{"n_layer": 8, "d_model": 256, "n_head": 8, "n_kv_head": 4, "head_dim": 32, "d_mlp": 704, "vocab_size": 512, "activation": "swiglu", "norm": "rmsnorm", "norm_place": "pre", "norm_eps": 1e-05, "positions": "rope", "rope_base": 500000.0, "rope_fraction": 1.0, "qk_norm": true, "attn_scale": 0.177, "bias": "none", "tie_embeddings": false, "parallel_block": false, "init": "normal", "init_std_qkv": 0.0283, "init_std_o": 0.00707, "init_std_up": 0.0283, "init_std_down": 0.00426, "optimizer": "muon_variant", "lr": 0.0129, "lr_mult_o": 3.0, "lr_mult_up": 1.43, "lr_mult_down": 1.5, "beta1": 0.95, "lr_head": 0.00474, "grad_clip": 2.0, "warmup_steps": 0, "schedule": "wsd", "decay_fraction": 0.707, "decay_shape": "linear", "final_lr_fraction": 0.05, "batch_tokens": 16384, "seq_len": 1024, "doc_mask": true, "train_tokens": 147500000, "steps": 9003, "dataset": "wikipedia_en"}
MLP neurons of a small language model. Each row is named by its layer, matrix (gate and up: input weights) and neuron, and shows model dimensions 128-255. Each number is 500 + 40 x the weight over its row's rms, rounded and kept within 0 to 999. Numbers have three digits each. A neuron's up and down rows have the sign that makes its largest values positive.
A block is one neuron, or neurons of one layer that tend to fire together. After each block is what it responds to, as a language model described it from the Wikipedia text at the highest values.

L5.gate113:518452509487481552495489509576458526443556449495482482570531477398460486487593459514446400490469455539465499501488468479517501462491463523490482510459536455469454537513458476479464539531540402569544422422432494498517570445436528418491490494450479480464492517555500493574489503480483489546513483597518463581437471543562482487422489469503453548535488532516511504538495505526500431521494
L5.up113:535505495477442475491542576493497472435453521541493480426470556474498536514553510417565495552453477514514562554513547540527524487549407493454463428494536539499475479552495542450467526549466483412505478475511492480447496483588535468529541398483445474547474502465537419508492514519494567459569466498557523519543553527517517489478470454465536524494529459506494437509494449516460497486457
L5.gate196:519513498486481524547528481415493457428505478425507504501558525456488544482550463548490430517487530576513513525423519509424503450490530492479538477542461473515477452491513520446469523556497491459399485486534480494586486567482499532486497499495455530585470557516457540512468543493483480493462473573499410520495500396482527424477521528486491533457521508538509516516440569514414469503512
L5.up196:489550427473582464534500562485470456481525484480473509501530579535530479474453490486537520505411467491500516613425490511466434448548488493452457471497517518439478432555538497544455429494503510424563587486523453414512491509527542453519431461513484498492443550522495520481561530555429450519456565446527447460503484582500542520574525476489539532439445455470472481484479516519508538482455
L5.gate449:515468520515502551465520453543497483510524475446532519478543515509546516478500516485554549413552546446521518509486546473579500439443465527480546460509440500489494500479499497506497450551524526511505460514514526468491518492519528491516461500493466478525494419454467469475621570558486537509493530520510397476471607536521512536657480498453467485498517517484497496485505490459506515558419
L5.up449:516483527479498552530534524499513455463553497478498489474497483517492526473474566530545532504540464571513504556546504494444465486537523558567499544482553548500502522472486480505532482532502448499474551509539476528492480536541535560543514468474486506475519501508521554497481458462411589504473509502408486502469520478500479543495455426502523448449485570499447447506424434457452522489446
L5.gate642:562547528470486550485518600550481543408522501506495458472540442585409504480461512521487492565443497508489524533484498482517457454430528558486494466500466529431487486459489462457473491559509533514529454485472495470472479448459476489451528516448507485574512415532529548500499442485577522531533519531532440447536524481501457432508519514475489591483489516454556483515507504428414444540473
L5.up642:567540546570505490534544537525486535469468518500524513449548482459511518532519524527457431554492613461510474460450462440492528501540533610434561443495510522520448520401460416484461457491531458437466488492548511482563427457430500472481504455526476556546477488507530540507456483525518508438465482524442435503452500481468460506460480423502550536463523516437515506524497544505448491525447
Responds to: Final pieces that finish a word begun by an unusual split, especially adverbs and degree words: newly, unilaterally, much, most, now, also, declared.

L2.gate154:470508513515537505480462448456505399564532517397468546570531485535456545548496534489482557587552501478583491482424478425534524579464542467407478515478520537468489531442477505521504475502490458522480524459509482483485485491509574498418457462517478542505508474520500535528551542450477578510477498536482478483485436453488558493470493473456519532508447461623480483507481436488463567448568
L2.up154:537517466472536521449456500485464448520590501465496624506526476514412520565517466492453569535516493494520497458454469445487491558485552442455499534543580469545438530514482513498477469483483523463517518495580426475562464455547553503477502531463509590536486503468446564525553489502513566516462493538541514454500472476482528489518506544511497512425414463530454509486436470484487545465526
Responds to: Third-person subject pronouns "he" and "it", often the "he" inside "she" split as S+he, starting clauses in biographies; also "it" in its/Italy, "who".

L2.gate562:422461502465524472491496492511390449554527472536467573500517518461499517555410495499427453532540442461576495437494457483555563485465465466510489557482468515488546475523564473447469523474483552445497539445459504460469562476453493549513518587464505526540389522520519515482492489496517474547496549468499502507369505506449526449519496470445457487578525445522503460452507463554454466563490
L2.up562:508507493455503450474449500496504515557570509457464534460539513409498512575511499463467484482544479443516503402535472483473482495512526540508536545560502483482552454473543559527574491498481568535509471554523482424448455405475523444534523451464509526471447436538499472470555517456513504481423470597464456502499475500544443459518534469451411444512482400497448462529536495479497511462520
Responds to: The finite verbs was, is, are, were directly after a subject noun or pronoun, often before a participle: "the town was annexed", "Rankings are as of".

L3.gate6:564483469547493457421452444479558528485464463429478465518440468512462430514572557531537409526510536483470459482546493497534518431499570523486473421437538445479464477508515538544526525471434497496443447474498538510508412475457483506544502495476381538506529522468460488505543466534445506547522516498530503480482519523482457506527601443471492460531447471485424512587511513479484477551474
L3.up6:494448512443463604486520440478540534497508440504441480437480513531494550501545565504518514520508565474580501469513445490471531551546500534557523420543538425496511497518562548495535481563544441498431513453519487463421483498489505609507420461482438515529500488459442498474487555455519501554551443518422531459544535496494517461503543451556482453488484518475541502535528507499507526521414
L3.gate7:533474511571511441522522431555531493476546482555457592523523463447505449549513594532480504525510549510440395508550524490545541485456494505495522489508563399443504513495421462507485463504433491453502501507527465519508534489494446483455459412523536482524553508536517418600491558462533564464524485484535513478466442563473484520545537497466457488470513499447446449530572470490573447509439
L3.up7:481477508606545486547521512584619523512501467552510553596462496479468529488442454461463482573519481483458467564457471531512512447474505505422525455483470529540436464471499466490505461541467516475536552531548524513448519492535500493426493465516478464501490519485512423508515543593537535485560527455536476463518562494479389489484559429478532533514518463445519494485491456503455482468478
L3.gate50:580462532511510530503538501447524547525450497539485458514473506484551508520470520500503465456407499496589470559568451472472476501542406586517481484495491500485519464534570462419470478505570527462539521459528548497463526569510570436436514473497526539417529506592426508467462551425509516614472397511514524528530535474525455542497506534472569551512504544469515411472461470484533528512516
L3.up50:501546470554497456475543484507506437583468478548466498444462529510477463486385486433444533467407576473545513475560477510513405455520466569453477447506463456493503481559481471547507473535543462461497492490458468571482537571527601418575519486538419477497493492527430535490535510468471497448562413513471491506479453501525466548530534467502462491526464453495495532463534494557518428453443
L3.gate124:573515540581515454415493503528428471421454492490533542513428484501485471566540461473511466522511492425501534497467525486503541460435532404523512386546433546486519508449543559521423528501513558506510583517481488473489558464520500554488516420567461555472575490489476473468487537514434447540475449481514469499441597523556476560538494495522539541440484544509458474494531474528466459523569
L3.up124:508546497515559423487492431435522467452507434519537439499578479481498509498499523517478447511446490546484466506499499495543457517526501461508479554544541558569493490522419517537445471411448509404496453551558445445449505532468448523495462516397495540483427525485466490403438473473490492502392498439524438467558512553482466462507516505540491493502471557516533507492483507495486468467520
L3.gate161:521458483528453454464508522496474554573587378500466547592462550505463443503453519528546525516472536493490517448563463490462458469533446535454403476554480547507519493501436519495562466504504526466449524519519590418457536476434469528510555502405478480506536501476466468548510430487441488487471519491496485466489492504426517467521484517500506441465519498477408486502473474505496466510451
L3.up161:520518491519462559522479566484415512485593478517453525527486478476494456517534517471506457465516527452530435553586392493482485514518480544473527620506441459516504514479489508481532484504511594492453459513509499366442538562435461536527491511464429502550480581587546492494509482513517470541512424498549548538536390508491536517555518500466475558465427521433524521509506480527562450571482
L3.gate164:443454489451518545482577524517429498491481528526487531542441413498437504473493516579523460415533513476485552482514478515461530445494493530461447531556460508507451515462496536548405515494454508523518511527500515446508533443471438500456513483470550520518431511497437447538519518557526463524597472479455452457498552549468450474502561516500489483505481537482511482481538510489521551482482
L3.up164:465474547484498501437509543502485492494472524441468511513493433480406475599524566559553524489453498468483555506486457475487433476544488512466421476549549505460456460472528470488504527447451493443547516477505432484559509478495509481439552424446563462465520517521544480534480496469459479520541516519499440563544568591463542481512573475443469574554533516516447518492441501450408479533449
L3.gate203:485479482577455455494472461491403537507482450483466456485536459494464582451531523532434513508499516464514493450497524475510474487469443439536434495479500525441504529565520557524482525506508501518533499529448522502505528477510476560362515527507432510450540441474467516460420519486472570509497498539569466518488479485458388430508518529522523577452538453561483511586494517448501502463409
L3.up203:450526548510475448506534440505511468505525450503475526442489507480450504543450577555540500497499441526508456474600472511568443469428496470484514546522523576419535493549530533503513534552503519474463527543454464517610397470527488495479513484414487445511517492446514517453543548462543564520528454495517490482483521488487489428478568539462593521488490503448446466511467534537498516492500
L3.gate245:505477496557447505478477550496419490484562482454495536475523501530546436533511504502469464557580589470547532472561434454464464458525561488490458503404473498473512510460531513474473491459485505421452482453518515464470421486449440505441519479437483533519472501509484483542494500522526526464516525524462406532472504485478549500445542509475462487477491557457607501464589495426531525608508
L3.up245:581494499532536448473507521452488460537513493540504543438517551505374475505454504558528488483543487398510476455549432485500463498514483578505464519452529491483502446457514498458515522502563469485476488469525537429455483472455420483482551448428471504552494497498527443526569494507482481498477521484490427497536562477538472451480495509472519605478504495399551485567494484457540475627458
L3.gate253:527447625485480552474460596570510480429504471512510544490515500482541528499509492567526437452495483452517501486467451560526507516559464451463464466539514512455538539467511470602425479445489489564487593448515512461449500522511436493553451489489476465491567480544455509485503586485499472518379488500624499406478497479461548469424534524466478482479473471506534517490478494541548511445467
L3.up253:505480521495429621556454525539545490442557487515454457378494504512428449531496537473494485456527557499543438453457503453500464531488549526523497516482545462461622470481564493514500490568497413508548530416493503497521504467547473489508472444474514480508519447542452521566464514515532494499416477577488546542489501504531547456459497524460502440564549472451542435538499597469576556508542
L3.gate279:496471501523541455491550520477451520489502550539523624503486588524466460465541503503511523553516507506490463436467493538421502477519509576523532550479492520574514504543514609495509506524524542526567571535571479504509549508496524490437498516477506477473519567459488443520441491473462470462475492479414430514468574358498568487493543518465478416540500531479515486496487541498491481479492
L3.up279:481475499528491502484461435407483501500533594449522546486548552504535538512572477547500514482513544489447496532598459531516461480551490568524552543508503525431488469507476450487499466487425472508494457527487496491432510520475478508472476478497511525506469460536485469431538507612474489540514493487475417485421473476448460471439504434493494505470463538488526531547497489506573427490430
L3.gate282:500454524469507517492481520501519551407467505456544516519474509479470501515575559539555515533515526468428494507587534462459422481497515531443496499463479427583481524510536448524484554518514413506501485513534549498490467442596447527446501493500421582512487443495460571512475475453528486496495508535521437443480433488496487462502522472471505545488464525590540449541525460564496426493453
L3.up282:550465556501450525538531526529418477486467510581510491479487585450549456496507508493504488509482513521495473428559505474490484426515474557488561511425550418449459478530507579541466474466527475567432522484494468557483461508554477497563551436489390561503502493511422526501520486456511504447576534463537454445488502466521520511538556492451515594482481442512505505488560517441534505506456
L3.gate296:483515510514589537495525582535506501483513449577565464524508511471431486520470503566566555533516392493506552509439524477494459562484498485478502532515504480494459501509543541445451551491519539526539484489454496464465488522481473553576483453470486513461493509501520493515502524501513552540567591514425532439481507555474478558515467523484462408543505539445531538506511466513461495468526
L3.up296:527552534512516525554441517525494468511613489470513506576468447437462565516512581492539505471472493554559489460535500513510419419546470495426451388467446545486496486550504465457468542451549500492556552484475429484482441487518480438487461488479457452508510490500553434465414487435480499511560451533472522461476438464533509439541477514492531522518553526508500435484414477476500491472515
L3.gate358:560464480466458515469489533470495572447538470521471535528489522490490504506530494477524496508437442534467506496506519547495501508453555481453466664550516534510511470439398511550511542536477505507548502513553470521553560494442484478407486474476462497563514501454538432546459559510538493520506479523545487452485534469476442486513503481511417480547433494521443445436483456514506562481460
L3.up358:446473422491476543485559452457476554489419466431534526501419424548525514464490456473452444496460405514516520502514516517459472486525471434486516514502429500515492526471475482452553485525482498487458488512419503456475472505471494460468499524557476464437470504500561537452506515483577482514477474514569500524518484487466490552490553424499458577506509505565493524496499626500525555527489
L3.gate411:446480428512536446520540447492526532492508529530566499497515481554515466542563474551607495462529533463416535528559615493542428477529490537489465535463469492528466508513417424469485525464517540511547540521510517447519430499449496520495460474522455555519572487558477462464531499475565482493438536519504440569462491496431524500518556529467468510495519530481517462542584512610552479565542
L3.up411:512540522489517471466563478493559536529503472569479515475491453571538429534536481549510524431458520483466541506537536535462467528503446509493507475533505515519472492494552433447472516499442546512519549487464437524520497522516527453438507544506428534460502446493491436440528530490497484490395519493565520445460510502468493507548450530514447507506518510468441454441469512539468436443509
L3.gate458:537391483420541513464504483524524548512458522469485531439414506531485502503519525476477533469512524518450524460525533495467548415532460473536511470560458457577501468496522426538481502421415452550510477478564524510498542444493455495525522546505496535498587506467512469549448529469539463504523544510534500573485482453454527493532526487462478473496495501449535518568469515508461466503476
L3.up458:508532532496578442526506525486495483530520461461559588481533477516468451554508532543537535604447480495504538538544543520559448482546532461503507458507550533492411441455553522495504443535495429515510532512562466519489456435467507465432512444511447486494475567427553472428498452435441502524489533440565508562498516489547515509515482427470497506555510435467571520503531568573450533477493
L3.gate490:546445501412520482442550531558394602472522498451593524537526476542487487608510486479520406479521482469474444525497474456469526442541472532539510495404457525539507543499556517457396546486479544465488469407414457466539472497523484499478413527474501477492485472556463498465564451477589485544523496513561523535472495514494533542524516520462476529519501508443479541472525480446553470491453
L3.up490:433514572509550474504400481474507473525502439534516505535425429452498484513454493502483530488429559478525425481554426541493480542389506420506499428465506479466517412561481452503438469476459476520559477565523500539512481482442422504503472475477408490494451490525429444568536545527511462576564487521475567538517479515528533566572531452473444430484503478570441475498457515525446567495508
Responds to: Final subword pieces that complete a split common word, especially adverb -ly after new or original, plus m+ore/ost, als+o, n+ow.

L5.gate107:524515500492455489503451494460542575478469467431512469486516523488526512554552502576451522459465466465449471514530545516532488522461520561479537558541478513504482529494527499472468518468550498485446478581512508463527512453516474513464487551457446485478553519539464489528447431545503483387475492500419503542478581552555490527545471474476488447595432549543506588577482429593436440443476
L5.up107:576542462509468494501498469479548508503548500448422482522553576524525535478524524519483460499533559492474521505516555443483495482444495504421564519501432457533520513458521486558507539471504484438545490538490507481483500538550547539460497487449389535465508530564557452500510446470448499438502546518506503503499495509512428536496518504446496489543421498553527561435574462428527501412476
L5.gate153:508509476455476485519516550577579435461460493532496506454539501472522498451496580567478521463481551556528538523479528491503541509466478470557438553436456527459479548541524477498565512507532513531558466528523498476494500536510526491585489457522483585479537538558503516513540549515504436440513530528437513521542496471467429523552502534525484560518534505551522462563418462420505522543510
L5.up153:470544547488507474442504478541491570553536504482557505506531496533492562551504517544530436552455487520511439457482496567528480507582491509503538523465453449497507547524520545512509519468477428490518491581448546519484469498484464517511424550481496430533448566521508457538545525528450606483470421553454510495568474470485454469427497475481518513513510499560461554415532479430504540491472
L5.gate333:503546535557445553425467540538523499442515540532502460506509534499556475484574584484430467500476521494609495505542452522491482565563539538471482480451482479431578599547463465474510510526490486425488449507508509503479494414393609485437506490390489540520551544527497447438464525474531485542563535499454554468505507514470481514523509465527520528524496498438521504506459482437556517473459
L5.up333:528513515417509430463486502561514493451524570447430507528506527482518484505520576456499503538586511541497531465485540562536533597603497525499482528502485457522517514455477520520431537560405466516463505496508454537442511520507428477538480500551493518503518496550479483520482499486583441547472525529497453558463480448387486473404443524483490597545473509478536506557485508503502544503516
L5.gate474:526484539533448500536461486592549462601485468506523469477466473480509451533558483522494483498527476514571496428561518439491488522487524450505495502462480480504535474524596526557487502493435473506521482504491372516581534454512596534483457525419494492487506535473526520531496522603496490438501470478449589528465517442484499415482457513493562436431476479472519441478520495515537513443516
L5.up474:457509541462516498448446563527614443471454522397554474536501449501492494474547548541543484447513488523516551510506507474508485558488517539494450459529480430484531416570424487538496534523542522458559532492462465508482464410520473454528541567454508529533517503476548477449514477533450527498472465447496571486489500544448451492472452468508497450462508549545444530481462504478544514470452
Responds to: The preposition "on" (including split "O"+"n" at sentence start) just before a date, e.g. died on 16 February; weaker for other "on" uses and mid-word fragments.

L3.gate129:484460532438517439544463524482525477506552483574495518473571535570444496561446445497456540518545523444499500537555497446561523473519461467518490442548476463499532494506449563447480500479491482557570566529443510491522487437512494475518452594491557454532490411469536473410492520601483516493476466493491479508541565492471480472519538516567584479531480536498482517472481505527509502452473
L3.up129:493505523497499474528395488542493499524567470515485569397533531500445542484516531458537562497518554560536577508520501521524648521534555478489504476494524394515461442483499503507471489524554502594497525494459505524553502498465447463508484525469489496561517458557478499439459537558496460510486476424463503457467461484485517517481532489433512465510541544590534478521481558496485531497501
L3.gate158:475529481503507501459477455586463545511475566528509514401589505430457496496518556452466501471545510506504426503544487485503515419506494535521483520441487498460466510556500568457569554496523494534493560559516549483536507534495473493505445539492528510441400509501431486501515480492486405527493490511444471554502519508470488519502492473441486524457503471532502477449491588444480567508540
L3.up158:450385530517561518462393536516555533478521473486561527440506489419465500501582503450513407490526530462544458469466507576493554515605527535553533518502481536422596481428541530596510505494538489477438482573477461538458479505426480502477526487532502555446471455517462533506509481449439426556501535474535550479526536505530560473440452555501490509459536503516478465484499519465505475543585
L3.gate172:525469497472458504473499513468529493527461502504588531514503441502497453434532491548500576526462469515493469535469591552507538438569583453472435437554512488470492539553571523494475514601474582487523410538500495442460529542525483475489521414542509441488510459446498502518462476487543516497574506516499526539464585420432492498554470431498472493489577467515499570484467453560497492504462
L3.up172:574476524461442558542444494502511431585456508497631560414541463467502519524508479489538487549436507504564399453495561525489503468540580514476487501530560474506521513548498541478512505546482467446532550464481570472456495511485505420543474447479444529428430502507421570479514482502489493508595480456612503489567541439540529529480491496429501509476468455496488547552503451535496494516456
L3.gate194:498509491509494453482399473520515454475472611497555497505545569460496521517502515487525503483538461510538505536428488443468471463431464474438444488508443422493466459507452529461524405505505455597527483508510479425470514468444471532509566499481557532571475480559480530535480483580544562461497428473495544508470469482555469448431530526495525520519485492561480476431538416508441499470500
L3.up194:527527497410533423475431460487513447521501511513499518421499538449552493499524512441465511427563464545543538528465537527488475433530507520424436505511420474492477508458447499472508533558420444547515523479478516479517579453478459510545541529490466524498437456515506493556471382538521531477467531502494478579448509456546454450527496523508538525399433472576476501459517459487490454541498
L3.gate243:399567504452472510504506494517462465501524515465488466482460444492478511395497468401447457506519490485520530547505558521502523551534481492437445518413503508400488487540432587463520465434486545578573472474491465501511537446506545508497479449464496482501528433456556486495496519486394512473485435528474520533445500424454543509441515494490516494501542510506449520473521521587546546415493
L3.up243:534514526505483504503460518554444495499523508472481508522509478440464498491565468535537484556434528528493495531458468531549486536483570555468485507452516481539474495544460464498484566537495442458556521512537478524535499529496485451537441552462479534487505523428467569505539547472541563550463519619519497495518555506470514507487504508487432479489506520498489462490450494438549457474525
L3.gate276:467523494492571477540522531568512483465429477486455514485575594489473460418500452532621506502494498516552571495543482507482541480559460509479526418474506556473506466488520459509464490528561482541454476556493527522464525475481513491534476495492539494543558494515515521503499416487528601473470521551522503545483433502605474525502535480461453509541542462500553516438474569506472546462549
L3.up276:516487524550494559454530460533520492488481499505476512511494482543495487481593460492497512563526530551571467523570469569470526465501504514477513481516492494524429402437488454373499482499453530482429552514489467536452485508569473591451477528509529499484419505455542418555461558591516527572503481533528507444477483525449432531540531566508478549509415560470534531538447508500400475494517
L3.gate277:565444375544410466511458556561561555520424496484505485496510494510492575512490464516500521501492481549454532498546502497526505507515531461522492488559415426505538523519456495455536464597460482575518480495427521542558488494451472570496587529494456555589499528527468496491476535557547502523476502505503518492453449525512540505462517489525509524491514435500497436448487497523531487491470
L3.up277:511559437500567408500487478445480452547485521527499493489500489482515539514508523512531552516445478577512549571576483492518432498517439545499570502521490474480525512493432461456460506510512492467461522481516473483485543481459492562453515556557520594436473445535538510509533491480428451444502568564437441456519491551517528452517516526471474391454452471529454468485412468493464486546518
L3.gate356:512528552508508494483475448553537497550510491516495560524534495519476442492478572488524534421532547516472464459553465460537489514471479511459448503520515405536540493481493532450523516499471474554528510464525482497541566466490505475517427470468528521486600436590473456440541450459523464561506506566486541435507510427453515420559483509491481568487406463527539597480509501550472491501491
L3.up356:526541510495498483518487467548551495475509525494512486539556477537508475514508540548439560442533539511563460535466416501560486601453532526432436529535472484508604584498566548465510485573494485572512497555556544513509456505518455532524443512450465480499513478477521431522484544514494518447531567445452495464488531475420493567456485504465434455466505570464544537476506457499554515532517
L3.gate436:480498474470510462532501555503523476481525530480519505496475490539516527443491446382464428506492477580555532512481506537392490520439529505490480490509440511534480459496488490518501425565491507472489555538567538520486529477466441495434547537610476488436512475447552501556538462521512514540421436513516458494488514498503572498508540470474476571539513474489473479471475537593517513508565
L3.up436:495509477477487540579470439480530481463522477520457516512522463500499551489449536490541489530434494564499453523527434515449431543447508456475556511481495499438573433534510515512519466505541605564533468487434503477490503522490474523509540495449481492496563487466580513557502468523513493397478549485557497590456397480501479532509515551525524482522473437545505535513515585560468461521534
L3.gate497:525461521501487517468534527529562468531515521484578515564560479496549514412546477493507549543506575554509473474474452486464507432527456531508476463537540514502499500497480476534577427495494524445467475542511484476581472562494532438509466536503485478551496531428507459528498522544499546520477556464533459454520465525549411461585494444501472511393571539403500494505546489481490444557515
L3.up497:518482460543409581486443487502459515486438511585461503440483512539484438568457528461513453475559444513505527566477493449470430497487517471451536527553445424432507552475492566471552450430420467420494458445508506551551525502497522539446549483489485541525440489471426539500479478469544517467512432572546514514499479498445478462434483532500517508471482489548449506509522533472530488546437
L3.gate552:510546502472529445446427474496392509506511536507486525520483513491440552497494528429510474538508539507527517512493503506577543547429477517483491468533480427536392489430495516585471464478485540459552431486533546472503448481525444491508445488482512528485518484507520495463532525536546589534486430499470560478546476494479436435548488484496520475536452493523513487456533443562577437468542
L3.up552:461506522493493482423518556549548449490413470433487508552495511491469487539471475574553480474439470597513475496505559501457456535385511439479458511499433542485538516508540451488511465422525496491494529481514519435505479489494531482520490499541433583559495515490524515511505528497542616543487535533542510508449492491540542541495511478539498471557450498479494520495532530547480511473506
L3.gate555:553501487590499561584548496494554501504492470520504503555492477466522512565471506500630548527542439505441541478457572452529517499507551556472442507493535539504460540501518538443541468419518534504577482548486531515449490462546498581563527492561472431548583496514486453448514471494523498466512487479511539525530507475550552483538513443513459502543520507574522500500527494508499485510500
L3.up555:545532508485434509558518602497465496506588513471488439542521509453520499572504515477468504534541481507436522528482459448436526439419545502515482508498461457477479458585545421501503467500434494488523468501537529547499540554506459514495519472554506482503458452499485533531550518539503580482466501542517538527517578453586501560505427513495484481504421457444535487549479547479588486449424
L3.gate578:459529541544568488462419495467518459437499468424448465526523517491534523434492490392462540507549472494507529558480544512501526427477516533521487514476492504549522451480489448417497496512464464584533547418503475479546510559471509536536474504517601563444499571516438489520610563518502530517545449501445505404484497503446531492520506560441456495444468516437595411511514501518507496451456
L3.up578:407492422533564429482490471479500513538512491530590517474468587506562528518504477417471488500481496441524564522514532466526517454507429505590537464494539467528529490493445548440500491465460472424485472528495433477504510547500481543497486533531497546568495532497434518483531534485495435403555466492492527493486541474493435466487535518532464449454505496418495521526516519496513482523457
L3.gate600:567519478525534470407464508492546528435449571475505537555510435501511550461530444436494498489482521471445527487546498460548433493485499463525487508446566441508509531473501493523543422508554478515543460441499475493524470500476473508482537504516459532527495492557487458575499497520546584485473535565530637540495510516396525575442509496579487492529479477560489497420483536528520495486479
L3.up600:511478568561503510516450499526528400476538516490559504505516499509509526538558493504512450500523523519507446519496504459409450496527534523481428557418481492473462517518472462524488571628495498515483496497509461459458535538488491497433526483450473504456510482524479468494482520506541529539440477541538520495432446465398505475493507444488456421592495471503548497487521441540406505462522
L3.gate630:541454449527490512546515471549578477501447529529479478454522525524483512507532537520557513478473455515515459483456423470479498496542542514542482467565507496501496557457525495441576477578462426477567458499486470515643478540489470541477477464516538476443454510491571496531516475535494528508493478535552554474475510524437451451536525503514499455445513525494512501521539529505590552541493
L3.up630:504434480425497523482526520463537481496481478480497476477414425529597509507514574478523475432509540577522460516457483532499359430474568521509560458553538501525449526534486520434518490430474509470549471463507443514447556527501488505511461460457435468446470518479443491468515464491483567458495477499523566459512514459445551467525445505505539473499529538553451467513495445500512450535502
L3.gate702:511480516496471473542503501475513549517521481425546502535526495541540464494522572489531543553426504507574542443461596542522527480505476430455449482505489466563535522491547454450515443517380506438474441485515447530538447480567496488523489475496493461512506507475496566554525460451486526520493510495473549535545556510502498548561523478401494503461525489495505485565513483506565571443516
L3.up702:528437562542489527545455563592514534412471465475499469543509509480549465424510535494538560486421511538551506542414550621550546503510470503456489476540525449533516605427502526523491487539400484439487481477417464558515480510506499489457502501515455507521541519521518527503523494487508499520591472488490600514452490520470475544513503458531533600545514505492507529531554533484540543455535
Responds to: Second pieces completing split words such as h-ad, h-as, bor-n, tow-n, p-ort; also He/he subjects and dashes in lifespan dates.